config.yaml
num_hidden_layers: 8
intermediate_size: 1024
vocab_size: 16384
norm: "layernorm"
norm_place: "pre"
positions: "rope"
attn_scale: 0.125
bias: "none"
parallel_block: false
init_std_o: 0.0
init_std_down: 0.0
learning_rate: 0.0108
lr_mult_down: 1.5
max_grad_norm: 1.0
batch_tokens: [32768, 65536, 98304]
MLP neurons of a small language model. Each row is named by its layer, matrix (down: output weights) and neuron, and shows model dimensions 176-271. Each number is 500 + 50 x the weight over its row's rms, rounded and kept within 0 to 999. Numbers have three digits each. A neuron's up and down rows have the sign that makes its largest values positive.
Before each neuron's rows, "fires before" lists the tokens most often just after its 100 highest values on Wikipedia text that the model never trained on. A number after a token or word is its count.

fires before: "Liga " 30, "- " 11, "==" 5, "The " 4
L2.down772:509522549533504504502485551429516481460518520481544499589524458453499550529512491441580484516554459524474518549482468420459426523464481543499529555511526420533405468561549585444406425456556550483568508526479600436484444559623553460408569496528463496517456421531553489480518437519493420438

fires before: "| " 45, "was " 4, "R" 4
L2.down892:535502506473525526411534469466587565444398442528479565487483469469449520543411518538536485467547502483495548477478466577537517490424584530528545458566513555557513446480498506584492465492486579449602443463468391472476521439516517469476493602528500465580514558423519553459491522512518547493

fires before: "-" 22, ") " 18, "\n\n" 10, "; " 7, "\n" 6, "Z " 4
L2.down458:452586472461540485517524564549535484521571414453525528461523551458461508456530585461522544464439531495472392551527487514496532524487489568586476543483466513536538482360472472563442457489568465513529440492613388447495542445466477452444524499481587507569552421422546508460523532548577463595

fires before: "Goals " 16, "0 " 13, " " 12, "Apps " 6, "first " 4, "1 " 4
L2.down658:527485517545557384442488451497535503459460482482500414560488537540504464553571558512498432515508473609524558600490450472581463508445499510428514555464525466465452549456414434518493424523446469608434524533525533437476543482542497494422411508491498518520615494446590505459502612477536460624

fires before: "\n" 35, "\n\n" 31
L2.down843:568462482444471562459483536563569484476476507480512444398453616486372437509555499494422443524460509528511510598547552487526440555530492484514433482497473479505481486455450550509562496524494438546521551397460582462520540467439582528473500443421426466512543482585500541530517501551500450466

fires before: "of " 42, "to " 9, "the " 4
L2.down321:507440554472517632570435396506464521413520506570514548581596429535470488477540537434480462588556399516543566594479557509438539491483445477590485420566492477472439401507438537537567460416537466490440521529541509433525489541503569452493528515574526388515440434490535488473459492479482454502

fires before: "to " 47, "184" 4
L2.down905:485512540543459567547495506478591535473524539461452531465527543599544566495607452573582495452602559603597495534491445486398498429525502564435536513517515452545509490465508426457508404539495404538461532542495471510482578490525443494509444450486485456577476460534582470506505475529484347442

fires before: ", " 55, "the " 5
L2.down59:442516427402518606501375513454566503497444498460527484518433522443485429594481455468564554460447509487457487543514571476535497498530448480464514564547416466537526496524507519542606508507382620502512437536550549526464559364511463490516481540374544404432467456563537544541479537503436487525

fires before: "| " 60, "|" 7, "." 4
L2.down529:396475473427464501516530392537561493507490504443601536478434529606425518431467470552603536459545430470558482607440511442398557511530449427500512336566485456497547478477497615544546542589435567478511495572517491411508544571529451463504454443530528535473499524551532472449537409469516546439

fires before: ", " 27, "." 22, ". " 19, ": " 5, "\n" 4
L2.down463:516461486510537509625515489418452465436502546381564503461452505494538569591436514523495459534545490513534516519568469574482449530433475439485395376489541540485520571505637512505568407490533484580483455504473479531471547517470436525496471500444485508510484518532472568569452493509446480461

fires before: "==" 54, "been " 4
L2.down104:453484501456461409573419429489518503463479520505460491562577467532465514452524468558556498579507520491542557553485464460606392566515413421469398485463564446455482520553546516536516485449606608509438436490565486468431452454564525601480434576636509556467463469540576500530477551494603569492

fires before: "0 " 19, "1 " 17, "2 " 12, "3" 6, "4 " 6
L2.down369:420501586514425500547507373464527512475495575443544553525469528464447572523520476501465478520585467448496403522506577493403431537491535379449457504489452462518446561407528554443473515451499449478465526491465394560479522532460500460452532622510501449470608478518515489480549550555583501457

fires before: "| " 26, ": " 24, "in " 4
L2.down653:474473492461533506435546596597496426516478486435523541473534585491507404522479423473553491485478472468553503538474533501457460481475437515492587453586571500484553525523480474561523585505485516540485582529509549416620585497537530516565439453433454355480526528484461516587588541515464463441

fires before: "| " 41, ", " 10, "and " 6, "–" 6, "202" 6, "to " 4
L2.down545:520459566498499488506547459481483540469477530463504542604496538519442458454529565499482618467413459474568542386427567479483522523495536380591491475474486543457539432516533541514547471504481480504573571489464572552402496474490492547499467592406445419487407488529568436343489538435551476529

fires before: " " 55, "- " 4
L2.down505:514523640534476521466531617483534524568556512482483474520502478488444494473621482539473486424526473490519438476530435490483556536566548539373497547462610493472473448531594606488453512518464555485458423489548492493504637454539558512509505562442405568497440496480513534434548432510474491512

fires before: "202" 17, "201" 10, "194" 10, "197" 6, "200" 5, "1" 4
L2.down136:523601427456552518554524538527522541453560450480592506517496476477467569567488481456537584519511540484477589635546571456575487515461534439460412444534503510446570506559519471529497450527514433526430476532577493471438408564519436478544463531466518486369423429443539468535523524522555497359

fires before: "| " 30, "(" 10, "ft " 5, "/ " 5, "°" 4
L2.down1019:530455413496463568533500427527500574495427524549522499477533508475507503478487498527507457613433474504554599554523476484616389417575554501543495534621496474532486584568529424486511468540533541484501501583477568530500475527560505501390544558476452446522528519502449499506451446602482417561

fires before: ", " 41, ". " 7, "S" 6, "for " 5, "\n" 5, "'" 5
L2.down64:506516473532592499495453563551574576447491503500461510530484559421502483499556470518532454510429530422433529562452460488500572585534485429502527483546401539468507437448431568501468527461566547492487446529511476593571570591587549453436452581541541498457455467480482560478467468477462521561

fires before: "s " 50, "| " 17
L2.down191:513462568482427518504537423508517479544448523632543485376447502537504433581485471502489444471483455521554538470557529525528498491560466451466455462416476433449459508491503435548511516518456538583502496521526502511497475494525470600534541498519554494495527536482472474437544441533451445590

fires before: "| " 78, "- " 9
L2.down620:493513503468540490583492385519519464554479486444490479524519582521599560465495524536584503455507479476413534492471508463446487431547464489560478467393457494512593568517449442475509541422572484541490551467532489434467525485483507500484513454531471460533497513479510495552536582535488521504

fires before: "\n" 55, "\n\n" 41
L2.down670:480540534534556407472485513567516483491481616485450489503520525468534515547502462478473577517498525530533470524514469539497460506503556501442397456515528419549515493451364484595511542497504496500434454514601499501537486593460521538575401505536437576508548451524441531408585483432515444486

fires before: "the " 49, "them " 4, "its " 4
L2.down253:493515523459563653480530507433452521527423505502469481474501530531536421579488555472511516502469529513570493507505568524543482528502555436533494533449448513511557477559466558556487485495428475529562530573498509588535427416501560525536518498511522444667593390548498404538442426449588460425

fires before: "0 " 26, "1 " 13, "0" 6, "—; " 4, "3 " 4, "\"" 4
L2.down916:474470479567499611429472447527532496538509424488381475511584449476475467569529586572532369520483453465479552574568595504480554593383486563459429480471458531517530481501519424430536499470519559525550510489560474391423501502440433440496510419403481534473461556525573530476491475534552525591

fires before: "\n" 59, "\n\n" 41
L2.down324:523491505461487513513493505512649497548481569485448491473511520479432550526471565518535495487421576443517539475500504640517554578503503505547505466482593507440510549490469444461489481594462508568519451581491420534563541521492437516437483517464428459553453477543471572415494517494532537496

fires before: "\n\n" 90, "\n" 4
L2.down621:465550511506517551594452405571549489663517465569496519454493530530444540535517557501533481488505528443584492499526545483512508474595458480506502496569512492464501454546486459439582496459455516477502490482478450453491534519503566522434588471520517481486385559491590495378537465489566502453

fires before: "The " 22, "He " 7, "In " 7, "After " 5, "For " 5, "It " 4
L2.down241:471496447500449477525407569477547429506569578515537600463557608526520534477509502479503537510546475567502551588483519532457553479542573470535526473457485547466496424529549541413377484474559454458405542536508485508542484459499497485498584466486494441455554456529548378459537510558526449482

fires before: "| " 59, "|" 41
L2.down858:564483561466439554505534495521509523534448364484503566466521463493450416474367467528445603407461550526615520506396538470464457502518610482498528507526562493407535458505527464437401520450523525487499507586508447448432572473482499517534478481494430498543629562501467516422472534503443620465

fires before: "of " 15, "were " 11, "18 " 7, "or " 7, "older" 7, "6 " 5
L2.down114:522451443520528548581479536433420475455569426456413550445539500462477538542475532550502542493464559451599451526548582424493565523451493540489570451523565475469494474453494439455503496534505440529483590515508526567506528457490495413548521459417451511451465524390496432500452555501490571449

fires before: "==" 23, "== " 11, "The " 9, "===" 6, "In " 6, "He " 5
L2.down399:494556487554495577466501554481512521510644509513454532494471483597533620464394485549460408511537520446532486513575497511447428501508515506522522563477562446531533502487519471545426406519578516521551424564466521483594523461608494472548418560511505521496558567445485460467481431447517442449

fires before: "of " 39, "and " 11, ", " 4
L2.down403:431573513513519500512551474496517520480499435466485481535454529497615519565561550480526480574508492493513450544449514512519484509522550586536566449471511516599425495477448507544416519461562520409501424530496459512545533458452453512443537570430476396381546501455544419374471385567499472548

fires before: "." 22, ". " 17, "," 10, "ash" 4, "rown " 4
L2.down741:540561478505442469449558476578571390509475523522424454472450439506429463527526504497479568478481482492570515544556502538458490534488510478407550481538461526448576541558435516551456511478484468478438524504553451558537471451526536484527504488517480459545572632502540409525513574521454459507

fires before: "% " 12, "of " 11, "in " 9, "to " 8, "by " 8, "with " 4
L2.down1011:494527525462436592427545445463593483437544550485576457526592515505571539542472541531524461538466462503489473442411509485466587511520424464493551473524538476428527525490424504534429443525509527515523380483547626476466565553474510531492460530495617492584478426514526384434411437526502526461

fires before: "\n\n" 66, "\n" 11
L2.down51:521580443500458486509423491558568475524486524476471496484411452498386490438517528500533574516526590532562537468517517543548554499524484498483483509494477542497536529460427532463535518500473464503480474485466466542522581571485504476345481521528531385498513530514529557389532515426600486454

fires before: "the " 44, "a " 9
L2.down494:356449536482510534510402459434546453378528546588453519533509418410459468538430489483532507530471589568514473614430492514541541540482502481589505468538474533527589463567449531491492516497513526439441595493589573460477388459520436509572427570518484457483604533417523495492502620502541463476

fires before: "(" 53, "Apps " 5
L2.down554:553503567600462513486464460587509499467528517487438496440520444428376395468538486468489487477503526379443553480567479532452578571487571455490502451531456549472443414492479547458427461566584525481520517569476523528569488522520490572541568571424587551509558586554559423443496500391489431576

fires before: ", " 28, ". " 9, "." 9, "'" 7, "-" 4, ": " 4
L2.down352:495657496488538466551485624529418536522488673474512513569436512516569525499599469550474514508504501480518490317468406476467504479434473400511585486452509560490484517471500472499434490539544452435549588495518513509532420545493420452468505520467489525566537438466497506459568471392566493610

fires before: "of " 35, "in " 9, "and " 5, "to " 5, "at " 4
L2.down558:455475497550551532470500427452490411508499412538499461410511424526330547506494522502557463553461542411408485578419493442558558474447548505480541485545427480550529465493541571442563512461481550559505521522532495510470509539390473522512492514451525448471472496578523529491455551514584461497

fires before: "\n\n" 37, "\n" 34
L2.down740:564579595480461564552533488495462515528489522484419458556554542532623570519521467504512535421480475597473535513597434529579432448547595548506563562467528442582507470521526520556442494486514489490526443464582516487420540534526586500535431565541492518509577455596460480488550454471416545473

fires before: "| " 38, " " 12, "of " 4
L2.down269:556529537478489474495471539511400477571464579497617454430528518464513471550389488494512598448545496460493569436492527607468562516411498549472409537519423520429482452505433523484491476542499576485547561475568568527431495529492452451453531627513558514490501565557464451472580555433504366544

fires before: "(" 44, "Apps " 5, "1 " 5
L2.down374:415439537590537495565528487579479496590525426478439528473462490577518435434458541541507534463588469468523524420580554481334523534536573403523453489500516514550473457494511485466522467339563547530533463538485454464486539420549447433521542519529485460554448537479477543383442541424472511552

fires before: "of " 61, "in " 4
L2.down854:462541556516486491487452416548479488499514503502474541399560421483558465443492557460504500500536583548547472519406561598558430446519637380500501452542555551508495513533513554541465392458532579510414500495507579581484507509413501519468460566413505462483430543497516534511474459486553394475

fires before: ", " 23, ". " 10, "\n" 9, "'" 8, "o" 5, "; " 4
L2.down977:477416533455432524504566531590479516395536453427584379521518440483494618545510445479481511513528560515546492513550492446583478483468452490371559459472439586453511465618438479511521457530432522435412446519401446613590523496475514457476498616467541475480506521423480508478504478548498564498

fires before: ", " 23, "of " 10, ": " 5, "18 " 5, "\" " 4, "was " 4
L2.down618:394468442540452526497476638529529566441592477477513558499519472471475419525521470641464485529530479419495424405452495493513393520461461561515486397553458526472444499422458525495561511608489431538431481463552482424510536549441566451416512484529506480503578532549516544474520518526508536497

fires before: "0" 18, "(" 13, "3" 8, "2" 7, "age " 6
L2.down629:484602536492450519441463546505439467523495511491502617480390563520504503542510624458503568469492616552479515509663415527556514474496493512507525511402502482508525447511455598480510515468461556513463528525523538521503450507510596544514566485468573421507553565442465567467508414441524480515

fires before: "in " 31, "on " 20, "by " 9, "at " 8, "for " 4
L2.down960:516422430518442476515453452449444508565496471433571462493555537479538464425591546435622528541494476476482458541485482547445479524644502445517457440586560431424534481449462463567519492413551513513505495572498515521489556467533498531491498609480636523524470541543479586476510600577520434462

fires before: ", " 26, ". " 17, "." 12, "-" 6, "'" 4
L2.down432:512469552491463452488476512554483512445525577521513451552383517525407494531548563490425459513574560511475504546529489517556474451473519512506465530554543450426511466486457531477469477461541478410529480489534498597577451454560552517416539517513597466517521566455479419455382442431381551598

fires before: ": " 16, "), " 13, "|" 11, "| " 6, "; " 5, ") " 5
L2.down583:473529471467464529457497476482409490468545455414421505466370559499471526506538554531660502573508473494485487523449484509530465495434555466486456459515519539490476444482505496499528487578537497474521560492610528439556511578533473466509466497472443541436580556573401521468434537412543523389

fires before: "\n" 59, "\n\n" 23
L2.down564:478579559454592443443526365496427450487495579487482455459542606552492504433444562489512492540445451463475461430392509513468597484520510510593472467520546559471559521528427441526491524653446430445528553462541482537529539615489437529482557571567546503578492551518477408500479562447406468434

fires before: "| " 28, ": " 12, "″" 7, "′" 6, "and " 6, "r " 5
L2.down29:438524400532441553463493524558485490586361505430555556584517429466540577586461530387514493475496452488537452544394503610536486469546509553520505519519523536500414435531434454530422452433518542514509447485481453395461541502514473555412379554573457550380442363509530525573443547551443444510

fires before: "in " 26, "==" 11, "on " 8, ": " 5, "and " 5
L2.down981:484492460509453584484375456523480441464500425515481447509566472533471531546462482459441393437583581445462409637540514539466487458451436515437428609478520499561471479481571466448523443501478506573370521505475472459491535577443403518492422494459479483484525473473604555541560537507435499458

fires before: "0" 21, "th " 10, "7 " 8, "0 " 7, "2 " 5, "4 " 5
L2.down298:467500487504552504473508454504470520448447561517547562518466518502407529516518516563537466598497503520499576512519476465437505612618481507471573485522505533423528482501453554486501466562561595517503485433534486617484556499444531419424522443528492436485501459489493453495534491533474419509

fires before: "\n" 55, "==" 10, "was " 4
L2.down429:553483508509526462513508572514575472487468460470409518586497487487477575527486522509452603510567569457456496502520557491480489507525485554493442476474549465507541475545442504468454491481473496624510503415440401503482467607542501562483494469552494472571568545508546536524456577522470472586

fires before: "==" 20, "The " 13, "== " 9, "===" 6, "In " 4
L2.down428:477569518489502452565515597477519446479452550531461506451520468516489487478523467521556558530507529558475481547489488452467484585483515498537520495546531463467506462591478459494464513592542494443497511573521538425519623455560469506519493450536551470505521490513590495499548529487473461490

fires before: ", " 43, "\n" 10, ". " 5
L2.down437:494498520556484519478415574585517572495478509527516559446579513478439535434538542464549574482424453484556629472570474512493508465486442526444522449533473510511543586408541486636547549533386423582441419459503449504458508442494572539415506545483525507439574449499470498442567442454555481531

fires before: "| " 38, "- " 13, "The " 13, "He " 6, "==" 4
L2.down124:472460506474521482491506433511486464471588523459488533548493560554455548550495496605409532466533507523472480411509584485515500630561456506551533496504423515457555521493505517514465470678475479503513446522540483559561542493525552450505469436570487488485528513448504487519530504425542432475

fires before: "| " 56, "- " 21, "===" 4
L2.down327:504495544424565410496547554494531537450546526509458535530456520544441479484475457492445502519474474543462496546547518469398489484569476525437501459539400468474538546474442471462461420609476516517512527571510537576572463537487552459508400477640445500531553505464542474538515544402522466554

fires before: "\n\n" 22, "The " 19, "This " 8, "He " 7, "In " 5
L2.down303:563469496412584536522485464532464517461434507428457453470458611520535514540430504482470466454448477406523506501522428553544481486592514471449479466565571510403462438563496518464457428605607542503500496532536582467486578476575453477549515537519453551478510554505476549533516570451500439583

fires before: "| " 77, "- " 15
L2.down477:487469529564462404584532504457468466579449532464462436491504517520546556470575518511588424513533529413510489575450476540438496487547525527443522477521547522571544531556539447575498507482588497511604478543482503505560512518477441532564467538559510444525545524414488491467500576436536481453

fires before: ", " 55, "to " 8, "the " 4
L2.down612:505435480460594542468423393426602438444483501442537427525433506503426494491469475465497520437536426485498501484540480536481603431440455388482512487509516595504581590486409421548486498531440581536510531447534538523400498519494512570458512562497454487543526406474519474478479511518475510460

fires before: "| " 27, ". " 18, "–" 8, "7 " 7, "9 " 5, "8 " 5
L2.down108:434586545527480518562441472507601511431552504501490440475488509491509488555469476395508520531545552527500541548479513498581441459440511469492509449390570559489479443586554502488554534483490489536610503516607532383521472523482463493543452554444473514550502539513440620522546428462537505514

fires before: ", " 35, ". " 16, "'" 6, "the " 6
L2.down396:456611553472496526555482538571652467539417461470500517455568527524490538450472503545553540423457534453552513584521524601540506528500520508544551398469517481518492527411512359494510499507449472513492467488577537605463502540509544550477474494473502507580514451505496498575418451544561449468

fires before: "as " 19, "″" 16, ": " 9, "0" 5, "." 5, "4" 4
L2.down91:478444470494527531474570474513578542549452405458448489472522566517537480500575554568498508509477528522512539609434474428568516402432518480482624553500522495529482411548533465530463422458539464487548522468476467436506580416501481472538497516526493565567570455508494594542432524470435509482

fires before: "==" 54, "of " 9, "and " 7
L2.down789:468529510499551511501489548549528537467503480460458587457461602539426450461596429527565461498546474444524530539497579393459397423456459580485495464587560505568538518521501497433586572603482503533497462493533467459511481479439396644514429482575429560430399542504567511538453621545523532487

fires before: "the " 49, "a " 5, "his " 5, "| " 4
L2.down605:473562394480426524508478524564527438414468605585440504519554530484513433470465466498605384400564515507560441532495531458476428456471561430580531549474536476534504454495478490426449553524609464500473484529577597520427490509399594490486527514528451527505497550407532457516473471529532459548

fires before: "–" 21, ", " 16, "| " 15, ": " 10, "-" 6
L2.down459:455592532455636443547439427504512536435434580586594490517497552463438514541437534377494475500477609511469520415453543546505478574584550533524548522538508551479658521530442522504524482520481496534491482414555487532529502530505459465588443489415627537460576565457379451449418528453515469487

fires before: "| " 30, "- " 13, "The " 8, "the " 6, "He " 4
L2.down801:511491484445520511534510466513487480463483416479498552480427558491517452542535503563548545533441483515493543539483485458496488532503514451434508439532468509478508484519489545515594542537496516488555549550514502445496476578522517418485489554524441480582494486595513473504516538521474442567

fires before: "States " 30, "States" 11, "(" 7, "Arab " 5, "Kingdom" 4, "on " 4
L2.down289:524488552505446509488460535456515458498578531540570579489493487400558457524516488591484438616425489491503545554542498506506651521589494569527386471462576535450502523516445469517490460483484567523430445538502551480421553549476570499417575470586530556470569403442446453518507538572498573537